From a checkpoint of a small transformer trained on Wikipedia: biases, 833M tokens.
MLP neurons of a small language model. Each row is named by its layer, matrix (down: output weights) and neuron, and shows model dimensions 186-281. Each number is 128 + 24 x the weight over its row's rms, rounded and kept within 0 to 255. Numbers have three digits each.
A block is one neuron, or neurons of one layer that tend to fire together. Before each block is what it responds to, as a language model described it from the Wikipedia text at the highest values.

Description: Fires on the plural noun or its first piece right after a number or quantifier, plus following plural verbs: two justices, three other, many more, were.
L5.down720:132154137163102096118116131098122141155187093086123141129151115127110174179139136115151091172141128152110145075147156146125096122130131180147117142145150129097100149129178115097117087171110110103158129155087160148125088134136114119114125143112131150112077145127097108155152159142182078169
L5.down746:122178102122131172143125142142144107133101132147100125111122158181107148096105117093133136136111128136132137147126118128118126131130125095167146160072111134138105140146149126120100089129109118158089126119132131127084066143135127152103112108115166119160126169133076149110128140126113128120
L5.down997:110164136104157112136117127124156146144096138119125154112096143144134141150122160124141139105086129148125134136142127131140113101152105180119153148135121120139122156125101152154103107137143122112114153129100163123122088106109139149122181145144156123150118160123151149126160149138118119139
L5.down1908:120126125127118110124176128143151102129154101177099143091142159125109127135087134104121167153139110088176108111106136117092127091119116132138176158057127138116094154128142163127061088105120114101109136154123099088150100115158136150134104099160146110087152093141102156088101101127135087146

Description: Word-final subword piece that completes a multi-token name, mostly Latin taxonomic names in taxoboxes (peterstevens-ii, Diadoph-is, cinere-a), also foreign personal and place names.
L4.down42:120119091152116145151150146120120144172134147119112131166170139081132168135128135123162147137094100113132134174132080145129120117101145092137094160151163132080112124118153131102139121133147160147126089174141156125160133118151150123171133160140109082156114122133126124115139118121106108143
L4.down264:132152101134149171172132134124127165180138098142155172106075087114127114102131141126143164136137147139153159129099105099156118111142171168105120178114099163159117139137080155155138112116110139130150137115109096151092154082133145133086138159089122123129128162138131123148158095130115148117
L4.down1659:102172095139146142136141125140170114185118130143134129155185076120111097112144129126121087148120118153156197141140138107163101145111119137132124188117150154105135118089112201099133086129117173149104133137138150132106120106124123145156141151114099105162111136151120119126121096153089098103
L4.down1933:082154143097094096125135140101152081147140140153112158178147182112107140126104149166102109129131182129142110077159125098153135143156083106161114170109142101066143090107100103164134134119155095140167115100145131113115099146113135175130154095118181123141137086144098161134131114148117107098

Description: Word-piece tokens directly after a word's first letter or short opening piece, often a capital, as in P-end-leton, g-end-er, B-e-er.
L4.down628:111091129112148138132130096119125093138118124116133158109109110139100141150118132158120104117180144097136116115126114127156101205101156078135114129112103122122113131082133143126141158102138146128140142124144138136128146148095155098112153138126114100114138156118092123144123157126160128104
L4.down1431:123144168119150136153142077104145096088128136122088122098171079140126118142115118127115149120133118112154136141137128090102125131088138088132134112119113121116118113145141102079110110150090165141141093126140117144112150162145126111174138102109138079120098123123109111130117125105107143102
L4.down1437:128113152123154150131131073100124154154116103143115139144141156136095132119129104122104126159118108167128161153096120126125116136117098098146116117138119155103131061132154106130128100128086093105108136137118130107137106137115125107099133140108073099131185146134097100128112096091122103130
L4.down1489:088152132128174162116089107134093126136112145122095132084125157101170161094166128140143083154148160113123136126105121138155114129098123149091092114121181140130100119145152086109114077081121143140111116111112125123147143135092135123142150103117114114159146132166115168119125087163123157135

Description: Last digit chunks of multi-digit figures in tables, like vote totals or attendances (4,7|15|, 12,6|12|), plus some word-piece endings (raiding, Racing).
L5.down1271:157137113125088118126061152137153094132144074122094117113126117179063117110122152114099164106067126112076120166085137137085135099129140121115156093148135125108187133127146111129084126123136176146152138150144124138126135131111122110096127157118093114136123114119093110159103146107194117126
L5.down1340:137125175085124090119154133109134155134167131112147152167122089100155130186151079162107141144112120131131133142130125123112098136187132139109151090170160113127159092132147161108130160140143115115131078172142114116119148142145094127108058109130101162147158110113108140145120138131156138131
L5.down1613:139134103150125162150091081171182132124130132125164144132127123118139178132131150140100094123119098160131122152112117113120137152096115109116138115166146169144146090154145161139124144125145149136108153133119105122126147125155125103119149156100114139086112148123089114138120158119168137096
L5.down1809:185122112119129175159095135192111117144118139104127204116093109129153078157143122099114145156108128124118132134143149130173124138160177142153109151158177161147169091124121109149153091109094163133129143112112138112115102124136110092123055092125099126124146098152147145134090195115166090129

Description: Number tokens and pipe separators inside pipe-delimited data tables such as sports standings and stats, like 188, 19, and |.
L8.down930:153120106159133150105102159123174151138162128145137101125088100118132142119099094161126161104120100119145123119125128148137110118145135139121096126174148157131108103131118185101146118117094140125188136110107160064107135155137119126099083103140139137130135115131136116115101169133130116106

Description: Tokens right after a proper name, mostly possessive 's (Shippey's, Maine's, Kendall's), also the next word or piece of multi-part names (Cowdenbeath, Huron and, Barnes Air).
L8.down1761:136170147150106155175159108110118149117164131124142121115098111160128131192097087152148109134188149125142112105152152100114114130124152102157125089123129136149171118163136164116099106120120151130107123136108158103122150099173131105126092144102188170116126158152134094121116104114155132119

Description: Prepositions and determiners opening a time span or relation in biographies, such as for six years, by 28 years, until his death.
L8.down511:118125097163127141147152182142138139122150136119132101106174108128136154122136144174115148139130155122125120147119078116128129149163126124137165113104137116149097135135095171144127123132133161129134117120120095115146121107081132086173160101148139158121125130146131112081141125140111112154

Description: Final word or word piece of a Wikipedia section heading between == marks, e.g. Early life and education, Critical reception, Personnel.
L8.down241:131129115114126116109127118120164122120158169114140138154122125087118110137106095134120081125113150119124135138149117131135107140147133123125132135129100113136097148158157145140136114150143112145106116106132185151097120142111099161100145145155155168117137091178075126116107156133132106120

Description: Word-piece endings or initials inside Latin genus and species names in taxonomy lists, such as Ptychad-ena, C., Diadoph-is; also fragments of other proper names such as Gl-oria and Hung-arian.
L5.down1677:150160179153164158119124129101150110149140160115134143152151125105096131127117134102151100149126136127105148131134154076168136130117141113161083129124100050135106085135121147126108107049146139129125125125128109165133109096163116178140109156074119147127090105170137130121151156105169092157
L5.down1739:116143169154079130127129105177158145098089155119156143091122124095091103093118196143104134120132157134142131134099153157163135121127093127129146166129138125157097119108139158155143168163132160166145170094161131133102153103177136148121136126125133170130125115155147142134154128164118095166
L5.down1899:150148107126126171140142169093154128151135141112144165130132135133112103133135184130133185101116113136178124143112109116118160099159168166078123173136177118098131129151163164122101179076140134161121154114092157120118095122135131117139101172095114107126137110158121185096158164098114133150
L5.down1977:129128136122139084103138164157108109140129117112128158149134120143138132129128121121121185142171160136109166121105115122123162102109103136121154148134159161150097125103181098123120184174120105100144137119109114126152113109116151184115157121095138110103152106146141163180166127087105146135

Description: Mostly the first piece of a surname right after a first name, as in Keith L(amb), John L(ister) or Peter F(rampton), plus mid-word pieces like Tim-b-ers and scattered numeric cells in pipe-delimited tables.
L5.down368:100154153125143179105122122121100120113161105156132144108113113151161097125131133147138154093151121147104132101129124142130168152106110143131122117131107143117135127130127139162133108142146111098099147147124102111124087135118124105153157112151120138120102138132166146090107154118150145145
L5.down804:139141101146135177182136121139129111105136131110146148178106116149142141125125112109116111091109132121130108127106148133123128117092115132136110158135092137152072156113103141138134170113121134120136092115098156147129073134138120127160121129087126142129113141162140118112092127113136131162
L5.down1138:153102111141132174188139157102119182119123119141137117153170090137144139110101136125109135110143088138120125132089082106103096180142160137142130125113087182100131166121108104104157151149128132091151146155131103184154118146150133118097123144113136111126094135178110121096077109104169142133
L5.down1718:097108162147082127151147172103115138070118081102132117111146148153119163150104105100142117132121125169127140124189150118068162127131110125134119095110115116140138106098136122132166082126108150122134139099112134129116145102157135156144110166143127110150135125173072152148154145141120131080

Description: Short word-piece tokens inside a longer split-up word, where the earlier pieces already fix the word, such as sim-p-le, int-end-ed, fram-ew-ork, s-pl-it.
L4.down61:157141109141081090121170137115133113099142105106155136146104150122128123112131132150144109101136158124135118134173149101141161148132125115133117152129139097092160147151158132128138108121112156181119089089145128103133102125130112123119148123149160141121106111136119104125120169122120099102
L4.down902:112109105131149147136142129094149110119096109112109126140130114129093082138155088137080138150123146133108094172124163145131211108071118085126084134142167078117128168143160128123118146147112117115148138111108158152158123163153129130121145150143102155138111141162146147125126131127123107153
L4.down1257:088128162115167162148122126117078117121126101069089150153094144133162145150127130113122182087176157115110098150141138124089132112118130138083179140145130120133125078163129111125141133116158104161128120165137084164110145090101111122138116116138155095161195128100117135118127153108112143143
L4.down1985:081101117137118083137151123133090130076110057138102113110126114184092113157149118135134123113084124121133110156147128096168141124149136127117174118150095145133147125166105121129135114142132129157171105157134120176111097129081139142170121125118132131179156152126105106174094186122147121182

Description: Word after a possessive (his, her, its, their, 's), e.g. adjectives like older, late, original, new, or of after the head noun.
L5.down21:120121123133111153087101104142116130134131122136130178146122100145133130141177125114139111159116112161145143103124114107146091117139104143175150123103108095146116135091115159131124162134121105127157092133134114140138074111123108097118102112144107139139135162131129099182135129062151130073
L5.down267:144158174139094101096110123111098098174119151110124114160146108100164107148130080120105167125133123143123149105155118101111148120129141178109114127110107134156116097087165117118135128099130128150139119124116148145106110143127125081159148185162147105161104108119094115114095120110146129107
L5.down760:180161123121117118114143187105110131110129103110158142151131152114155103144161128130113148120130120118115132100139098150083177138114099147126131159123115097162136113132122112128130130132122119115139151114129168148114085119129098104100153141142135130120065113121154131156101098098114170157
L5.down1144:150153134132143157132107135127110153105126127124202116165109135094153122112106155103130122119097144099097093078160110131115137149155141122093082124140119153139104149155137106127135098079113150122098146098112068127115123055118174107129149110159117137162112133099068097137132121133109174113

Description: The word opening a reported clause or object right after a verb of saying, thinking or realizing, mostly "that" (argues that, realizes that, spoke of).
L4.down323:106158145136103101174078112119145135100122174099141139146139120101173191119154147081123134111155121165109103144106082155115114127108136129128166112144111138120140104153157108095126111113119111182099125126090116134184152107138133134117103121129132182149113130117101131093144094135128072160
L4.down392:141108134071098111084176162142126112133137141117122115105062119132114134094127111142189107107087107165122146138147097103110092112144125083150146111097133105131128125144103089080157130140150131109101112105134128108129147115079154118116110099120105169141092084147131123133135109085095165100
L4.down627:103106122131122083087116123131142144115138145104140137159118145171122127081165127158114129132146111140118164116154107168162127101145142069146120123112138105139188102156129105116112117154161154089116139182117129087135142104106138096177136146140105126184117127104139122152179134112113163114
L4.down1127:140118161146156128125145150143143137110143134100122127160122109163122054151089165113110122123131082107128194114123160125131122132156161112138141097113114106135132126098110145127095106154136127132120117144148129148145148125095104113143172119127098168123097140116111068112174140113126162137

Description: Closing == or === after Wikipedia section titles like ==Career==, ==Reception==, ===Accolades===, and occasionally the final piece of a mid-word name.
L5.down539:139142168123143125116151113096146174133118150156135149092099113131179147100136170150138125140127142119109118128132115136125141127141112118108139140133120125140105121134158171140113138129130104176123159161164124113112152105118104119125114147121120211126142142119119138142145127140130043135
L5.down736:104128166109112147104131124140093137082131110116114167112125153148157115134084196120102116137089103113133106136142107099125134105131133128172116195100132166106121135136080118154165145125158147132096144149121106138138158157141109153146139100142161094106139095157129137116144101146157165173
L5.down1001:140120104141094129168110154183113120111095130111126150154158155167144177121069123094123202133119150110113151109073102135134132134134157103077160124123128166112111151128114147132104107161147135118110150116116115086105142155127126098188127141107131107124131128120136162101128089122099142122
L5.down1353:138112114151130109131114135153156149120103147096148098129142129163117096153153122154126121126131152138121151103130116136150125104105153131101190074165088130148131127160144135115127126181105115142141113093118115118157158142099099109123107107171134112140127127127085154153145149117121142156

Description: First token of a person's surname right after a given name or initial, in credits, tables and lists, e.g. Hollingshead, Harman, Johnson.
L8.down534:124118164183139133137164082186090122119127098110113140098136151141087111121153072133152157115189146120208122107104099128131172134140102114144164139120123126108124156112164140137119140140089131116130161127130071179094105155111114135134130084132136146129091157120184099130141164170111105175

Description: Digit tokens in the middle of comma-grouped counts such as vote totals, populations and attendances (157,461; 83,640), plus a weaker set of words after commas and table cells.
L4.down1448:096131124143113156135141118128095138116139147121135136113086150126110109162113121110189111152127151111152145094129144106107153159120147156121153106142130115126117165089162101146153126144119108148087138135126150158123157128146095147169145124086109128144114164153123142104140151100135100134
L4.down1664:085146185169156123117089092143130133170102119200144182109134158130131155083076103117137137161127106107167184142153155149099141130140112133124121156158131135105150139105125161118128108130103098125157111157167142117110118121122133146151088144104148147116118149100150143078071147127131105156
L4.down1712:153139154133107151130145106147090100122134108149111184123155149171155139098133111100123136162175151139096089127132162096113159183110142125096148127120154108109134151106105112104143141119103180117098131122111134154119145161131127180128156118114154120148138088110096121112096131119155110159
L4.down1902:108140158077100118151106113072156131101103175114137148091134105136155076110075114121145123125105132122103122139141166144140162156110117083171106142154173137129153135151116112126115135121131126156082149070110129125155139131113165117099143130111103135154135148110126098110135127114125090117

Description: The word "of" in partitive or membership phrases, mostly "one of" (one of the best, one of several), also "many of", "member of", "part of".
L5.down383:147142146171105139142156128113127086129133116094137145119134152123127138112132113125160119110086101101135157106122145128139153144190132100142109142131055143132139110109100094109089132157145126130099109119114172163151107130090109111155096123136174163109122132139141114151127135136094124141
L5.down808:147128168178124113115107122109083133135149129157146186143096124119155142129126142126098136207135126127104113120134171114104166063132097159148148116146146124096141120155125107136108087136079126091155115126165095133132101110144146111100119128153102131132109113125130126131116113117097191131
L5.down1558:105101159156118080130138133128152103138114055144146135180110174140113145168129096104133114129133178128102149124160093126151093155103163133106130164148088118076121137126147109142119104154100100119142139166108137172161076142134132123188095106094086115127088142143128121104129113152132116144
L5.down1836:149120108147153084127146101099093165115194097123150085139164137126112154114102198119096127168145110101121146120126133101119154129129107130111090112111174117120121110146122157131157162084151096092135077114112094126139146128105114099165163120127124140128167118109154102171148105128112138096

Description: Mostly the word "to" completing a fixed verb or phrase (refer to, thanks to, dates to, moved to, 2005 to 2007), plus "|" separators before stat columns like GA or % in tables.
L4.down187:138124145139109118114155118079134139119126128142161150120190110120142117080123128144100112116148151116117079161120100158072128114087123196130129171103143164146136107153111100135148126117097123139134101167178102153148067108118157117156113126158136142166162121145105149117111136065135098118
L4.down685:104153134116116106147152123087118105126135125139181143099138129151092147120157133131147136118180134176118111182132157192101076104101115122107118141139097128133133142121096080155123095121068172139127126139099145158125087137127149106098148097158096127147083133111149079158097110109181106142
L4.down758:106112122127125081156160118137113108159133086138124191178107102133138129098130112143071166090125121156096124147143115145069133151087113154120107121093132119092153150120154126143116119144134176136128076162080143161120132125100086129140118105106132127157136092123133137165148131107136090090
L4.down1968:111120108107110127148142117132099123120153079164131173076168108121113092109119164095124143135148090158113137155144139122135127107158123127110136152150156114120159114156131155107168140163191117106105099153116126120116136119118133151100125124156078158146114132084117115135104129112107143146

Description: Reporting verbs after a named critic or scholar in reviews and commentary (wrote, described, notes, comments that), plus pipe separators after numbers in sports and results tables.
L5.down851:145106105111157139150100139120149158147141158157149141135162090125111109149164150109159190118113084107094152118105144142126112131147128119108149118109118107139122160167131168131139135140081146141109157164158148139168124075129129136133138140128089141125124126096107120130161139129114134158
L5.down1292:129093111136140150126104121133130128147115165142140132130109123135116109188121142100099086162105121083126133133134148120116160131098148102090122137116127110150126076120101112124104105129114154083108122136130126098135082112112144122101150131129110069121119120095145160155086103121093104155
L5.down1436:136142112109105154132152137141127108138130131147175149130158180137077103120149170143115165121125132131116148182168143118128141133094165132099106108142120088098120184087152141140058097121127149089179114147163120166125111147173136094164134118150097155150137157165111134147106122129127151125
L5.down1786:124115183154144120122116120109101161148121145162120122144160107120103102089155160147135146117109131104130101116147139158101137110103160172070146106075139118158092162128135177145134125079121139128117112125127176127120095103125115114139154148096146114160157115117076130137112164134166116138

Description: Function words that open a time expression, chiefly "to" in "prior to", also "of" in "aftermath of", "its" after "during"/"until", "after".
L5.down1082:128126130099158115167109114104101123125087134126109128128114149117086115104165126156153112121083122135157141149131161131121117141141153161126159107148147110150108147147116161156110139109143168151116143115073123107132100123102119127149120141131103127132128135116098100084122105137139125143
L5.down1280:105086175128085135111155130104123142104131105158160135114119108122166131106114143118153101116138132165129075131129149144143161155131142170148120107140139121135155142149109149135130105124122134131127128126146106100086125154104116125123126137111125126112102137155127098149150084117126033127
L5.down1831:144155161129152104138105127156125147119188094124139127154118105166141111177131127209090107162099112141063125137120139068141111131119156087157141111107136112118094120125119122106112156082150158141118153151106126116154147133119152151134078173134139140157140132114107120142131131192158103144
L5.down1938:095155133134111094159152139119149157130120116136118178148176091143122164115153169109155158134145105127094090107133097121127140131113123163126116129090147131149113105110103178143109106136096122158122125162139136126168133102164145112161156145135085099176118133091087127156140089096158122156

Description: Word-internal fragment tokens just after a short opening piece, especially P/p, cont, int, em: P-e-ople, int-end-ed, cont-ra-ctor.
L5.down27:132119105155111119127186154140098073153127184097131184129131115124101132105115062154117132127104156131129117092164133145102106146152166163114101143140139115169152080080122176113148115165106146120095124089164158164132160131124137113112121147177095143099139106138171097140119088163164111140
L5.down458:089122147115143199171109114100100121159105132131121124181134122117137142165130132134157133145104144121085123088138125151131149101118168117170107142140112126093153116072142163119108099097060125116051131121118157116157125117161106134087083123113133139116139129160140129130106126123117147163
L5.down1088:140147123131161106142107151065107126107142103122183152095109168112115104151135137102097112115170121139153125140084126121123138119118167151101128122107087085148137144081120122112161113188107143125145130116135099148118138157161144164153134110100148114130186179129105131128139127159131127083
L5.down2040:083120153141115126191109117104151125087124090138142107140101141124146180125103107118151164106132138117107122116151126175113112146063108168165121119144140107098103109124136121140155104129172153126172138104112133109131129135142140140102181163184116163109113164111149123126147096164138078115

Description: Verb tokens right after a named subject that report speech or writing, such as wrote, stated, saying, comments, plus split verb starts (s-ay, s-end).
L8.down732:121103136154160120164108153139142133097108106097140136091133120148156108141126072155150126138122092113134108132108104112144102168135132119133094112131118121128134158169087172082137141128105122125147132162156147114129128106109083132154115092153072156115117125132136112136089124132152159186

Description: Closing == or === markers ending Wikipedia section headings such as ==Life==, == Career ==, ===Accolades===, plus the line break right after them.
L4.down561:118106138153134082108118157147141133115159134136117162129179145130117111109036124138135104123116150140132146117070121149095114089079053115129114119117114178087122132136117111164134120165104105155123115132114071153152159139143169118133166105135119166122106098146180138128174117086167113147
L4.down786:149123141148096168126121126161126105148112138142121142129167126151132100134129124129101097144106105106069136160108156135133150165139140083154132126110137153128086143122140162098148111128109120138130161156094109113082107125162080137138113122114093093139129127128154106133122157085135135122
L4.down1875:151119117120137135146137156133097127112146142122150123133121167120142101170162108108072127090093125137141111123160142119124115087127069116161175103102114137122104087171166134138123146092102150133102139147134141132127135131107130098163124130123149138144092111161191087147122093112113098115
L4.down1904:101112157178127124117145087119164108054128104137146138115152134158120168114148118158080162130149082088128132130082129115136145093137137073112161112132118119162138098141117160138106122147129116112141164148118100110144167101103124117145160133125130150125113128156116173112159122152097105112

Description: First token of the object or clause right after verbs of judging, reporting or persuading, e.g. calling it, viewed it as, convinced them, thinks he.
L5.down94:127120141112133134043103165129129157107161153131127149176131137178150071131164113103134179124118127113105105124133207112113092142119155122115142096129080122142136088144126127148089133159158155151112134119157126116093102096119115084124130126130124181107082098135099117128161111149098107132
L5.down122:095106110138112147140147146135114112140131140149145124101100140138131144108117094159153108199131116132133124135113155108111128110140112103147124131123108097105125120138178106144153143109104137124147130131136094169186105095133100159135119138159143152108119144120119132087145076134134154138
L5.down241:090128155108144178143103131122129127088148140122130129110117175125145119128100147136116103151157139163153162115145136122130093101184109128142143139146122121108118119161122135143102124112134089129154111154128126149161102101128141126134132148147113176039102115137174148168099116157152127141
L5.down1944:108101156141102130138087136172138108114096119103141126135082178137114146082127120156117133157134158149108119147142155114077170152147114128085138165083148132101145121116088115128100167117115171137143110142121165165150157147084100113088129107142112107121131132118168158148134115078131092179

Description: Tokens ending a transitive action or role word just before its object, such as of after creation, director, discovery, or endings like construct-ing, critic-ized.
L4.down251:175121138169101138093135114107103179139144133125114132139168125154122113121132086119116147112129097179092079118143077181126120079118084137112149093105095151131154114151123071158062145132154160141114148080106078122153123102100097131138105121134168164099091104091147115126125101121110102090
L4.down621:167158104123130157134101100119091097103160124154161117096138105135111171126099126115163135128121115136142111107128101146113149149124183095132112149127147100163105091102128133091120122153097185160128123054141135126116152113152129133109135129103136158114120137143121117111117154105136161152
L4.down816:118161099160154161109108110119093123146146117103153091147147143129139127109125156110159095113149118150089148141121141173104116128170192172128112099100127103149162123082132140097116159137098164141100135151089140156149086142152106134124132120145102146104139151120103109124094151094152111121
L4.down832:123144143128177199117137150129166142097140136102134131148120112081095137106125117148126172161141116158170115131135136136141127138166153115114146108118130091152102109154105117122105131164142141111131150123104123169179139100138133154103137123147128128174145135137115112124124159142132127186

Description: Main verb or auxiliary directly after a sentence's subject, often a name opening a paragraph, e.g. Donovan has, Weber argues, Noddy starts.
L8.down1681:096099069143178114119153161093163121143125086123163137148135084156128121124099124105143132138155101122163099143120079100130157173162132121108176139132125107167127111142144128111116114144130139185131123109142100125115141139136138118132113113133168138081133127140147150112180146120077155125

Description: First capitalized word-piece of a surname or second name word after a first name, mostly in lists and tables, as in Fred Lipsius, Dolph Lundgren, Donegal Celtic.
L4.down389:100126120127127133099122117122140119116146147147112106129143129150112156135144151108146164101135160119117117115126114102107141118119090132109145098052061110096150147159124133113138126135159100082135104122172088141131102103115187106146157133127112109132136114117132109176167174120124096111
L4.down953:098131151119118119141172150127155145100130137148153128160113141084153149125108162087094130111145135042106108133100123131117077110137118108114147115117134160102169100127136085118100107126146109123161111179131116159127086090118109157141160129102147121129110073123125144111137124112138107111
L4.down1104:172119131142112174165118112142141143114143133147163151104121142116101122155131129107153121074174149121134150108100138130134125123129109135110130121123125143119141154142131141137158078130133146156105128152137083116153124136152118107110078129081135103164138118147150112124163104117099135118
L4.down1371:130140137146103081161097162136109143145132098138137159119148118147129119170167102151125135135122133093093154149102161090145094130129137144150161165140147167129073117164170118168131140160138157129113155140135120133125130098078115108161154142122127093137149108141165141140152072129123154120

Description: Interior subword pieces of long technical words (hep-to-xide, thermod-yn-amics, s-ed-iment) and connective function words mid-clause (of, to, by, can, could).
L8.down1236:107109171125120150136090108134151169144123116174145148160092115085113107133168158122139104106115140137077112118159114126127127123148158157120141118157048096147132084182125092115140107131143123119111131143177137117095104076130120131102174117114155150171174164137129122132177123112114137114

Description: Possessives and their following words about a person's family, school or work (his, 's, her, close friend, primary school), plus predictable phrase completions like "65 years of age or older" and "day-to-day".
L8.down996:135079118119111171134115150118087137133140083123110123124106142083111119142119167147104146142141103150127118139127109101109113116138097148114138112117126098139131124104122128136137133126130144113121123092149114147118165137145128121108117141141130172080124183114143115134106097127140114101

Description: Plural suffixes (-s, -es, -ies, -ers, -ists) ending common nouns in running prose, as in squadrons, movements, journalists, nominations.
L4.down845:138112136131162114131165102126145130154125123076126139146104154092108124125134135155086131107085077127127151106144128087138090112114108127084119138108119115086121132096166143120146095122121123087153133098141141120132101122135112108098124154068135129111131133149158091129087111086112137112
L4.down1378:148137122136116165116116098143102192137151107113094129164145149113112090153147146152120093132126144141094135122109090114154144135158101143104135148118119158141107118114155126111128142115146133116065149111089140136170127140131146127120093161117108125095095139188162119120161056118124099107
L4.down1790:098155105125149142116109099133161134164156087084152097130098107134117095138139133156119094166162156144121166122137115131098128132120128109140147136121153163111125100124143147144118117128115126155061115092136140160145110140138144168132064156148110139152119127164151098119135131109162117127
L4.down1803:143154153124126166128127120129138127134113154059148129131101147155125183139104114146137094141119120163132137147107113117080129072146149130097137121110148122117096096129154108118175130141148114112096130126124107183162130151120132083158170115139134176108103142117123126139174100191138160120

Description: Mainly "of" after quantifiers (one of, some of, all of) or royal titles (King John II of Portugal); also date parts and table pipe cells.
L8.down1324:147113049151132117180142115130081130155134092151116121147113116073106118125145075162144122114122123138147086102119119161109145144126143126077157103149156182098089112106129141139139149115094141138122133137141127141137109146162117073121098136086179169158135120134089110162114126123141132147

Description: First word-piece of a name or table cell in structured lists: species epithets after a genus (E. cinerea, Fusarium scirpi), surnames, numbers after |.
L8.down426:148153127132151161093074105150109138147101133129160110097154148135173120149101118136146142159129118110106140144123134107106124129102124127106117146152111129123128134113134128139086164128117121089140150125085163110152162146135119121113124096119081083108138142162091140095124109123156146115

Description: Possessive 's or the final word piece right after a personal surname, as in Lambert's, Presley's, Verlander's; also later pieces inside longer names (Chist-y-akova).
L5.down392:128137152126098127110130128127133104101105124151088097092107089163098110144155190114102153139141080150103149171153131113138128144123118172192118119147131132135098146108157120130128151110112145125140134108135117103134128154122105132131153062158144121134105098144130100134108141126084176129
L5.down731:130108098148115106130094145143135126131098137107095140092163153135122141080086127111089117108133125143125127122119127109138148179106127138118143085131167128105129056094162110100111114144119151142150162113163136154128121187137130098116112153123135097121170116175139093119173120118133144113
L5.down935:117099107136133105120152118152108081142085088095175116144160172156103138161135119126082107133129137134159162110078135154117092133136115104109119095137141125125085158142124111081116109148074121104119214107128155122152137102137171152109119152135163089122166118125121114117148129123077129127
L5.down1316:127071133120094128127091147100141113106095136130137094122173112138100120111107137168139133141145128108076095094110172122134079167123157122146136121103121126133166157135107102155126163121176136114144145129123070132118122136122133132143106112122130112138138171154096150121086144137104147099

Description: Interior fragments of longer words split into several tokens, often Greek-derived technical terms: psych-i-atrist, plenip-ot-entiary, elect-ron, met-am-orphosis.
L5.down1095:134140123133143123133121175120110148103131131158131123142129087097137140125101157080136172137182089170121135110170157154135114151142148156149109114124110109108112115143140117130106119168149080130139144143111122149126136130135066120121161143124109106134144151115122151157151132116113095143
L5.down1139:103164105153145141105144149114138138107119102146181079115116158177126155130102131134143120105107080135146125129116152144146119130134126133121139091155122167130130119133138062115141191116173122116147113137159110087073148127141105184115140092143156102076114135134171120145132127109086111147
L5.down1480:148115156140063142129149109086084110147134148150130129107126090146136144141069175134124171154168130104122138136121104134120098094129168120122135139093137134114123150189184151140113093161119107173110076134171137169136157083173142139135118084136135122128151152113120123091137167107117131095
L5.down1619:115107104190081123144109147100111198131097144122137101133105143154147112132128107125102092113124103101085098125107095141201148139100133109109130128154134148171163121181081142159151159112115116164121117105144135162118097190129089160123117150113162140102148139131064127105103117117089126117

Description: Final piece of plural nouns, often after a number or quantifier and before of/in/and, such as channels, stages, games.
L8.down219:123129043120119098157145139132148145117129110100077099116145121134110112141121129127128110170142143165154146125149136120148118119129142132121139132096143083138105133147169108161169138124132120130097113143118154184105126135142118132147075072133133136145103132117120131127155151132134177161

Description: Final token of an adjective or participle placed before a noun, often after the/a/'s, e.g. unreleased, only, renowned, peaceful.
L4.down624:118133117122131146127136100172154114135125154132181116123103119095137153107116125148111151124105139130103103113149116149155104132125103091100136130129135147126100193113082108153155132084145119130114128152121120104157087134113146147138091133140166123171094117075092156094140126168156095120
L4.down1053:137076145151122110134133143119115133168147151131176130177110120139151147036128135147130157136129131120120106093113096138120119137116139132117127122135148127169123167127139134149112110078105125151114161190136129099116112142144140157124175122112157104163162115123061126128097122151148071125
L4.down1486:120108109122157125155100147130116116127113142119170103165144133072125158087122138121117128176175125126098133112110154100124114138095106123123121166103118119158132143163124165117144126135123102093139152101130148103132150115120090148162107180127125127136160133104097196161126140163119106119
L4.down1559:145113127188113115128124163148148096138138128119171127161112145114146190089115123150163117107135100127117076075117122130094122100134171117089144116107164117160133126080101166116147121067125140156111165146092153116065130109152151170143118123102120123157130135155128127126114139145150115089

Description: Short two- or three-letter pieces in the middle of long words split into several tokens, e.g. symp-at-hetic, cor-on-er, Alf-on-so, cyt-ok-ine.
L8.down1717:132113118089134137124097135035119120087104155123106090143129134147169137097116124137141118095123128131130136137110134131129103121149152171166139120124115121126104113119097139152103122123110173126174144137161126107090148109142096137116130145106137138115104152144096164135120116083120138118

Description: The word "of" right after a quantity word opening a partitive phrase, as in one of, all of, majority of, nine of; weaker on "or"/"few" after quantifiers.
L4.down414:168135131139114125090143134090099120121146121099118141183092076135110127142113140131161114126102157112138113139146149116089157132113173117154094134128133170116116135112120149115161112157157114155084169112095124074102133146152142109142134142152116108098102109144110090140132151148134114127
L4.down1367:103109134146101143128162137124160111122141120148141142180123124145142138117107144133118119090178100114173131104114140163139124080160135105124122150130161157114117122083114152098132133088126100090134138135179130127145123111132128152161121126123083162113144140107101106117120124208146099107
L4.down1995:114110107104144113120104115061122114139159119109169157161098152133139125172187104157179140118133142106146145132138134116134120098159133120175140146134133153093151124100132128138135126180138110131103122127139119126147108120106158114141101152160158161123102139144105142130133104131099118104
L4.down2018:139135111142088123116155120117142123140098135113130166130122119129125160150103137135100116150192109170171109098131118098166137118106113094119119133140138159089097158103105129151127126133119159152134116116092106124113120161108131072106125136121081116087135125158114122131143119183110102081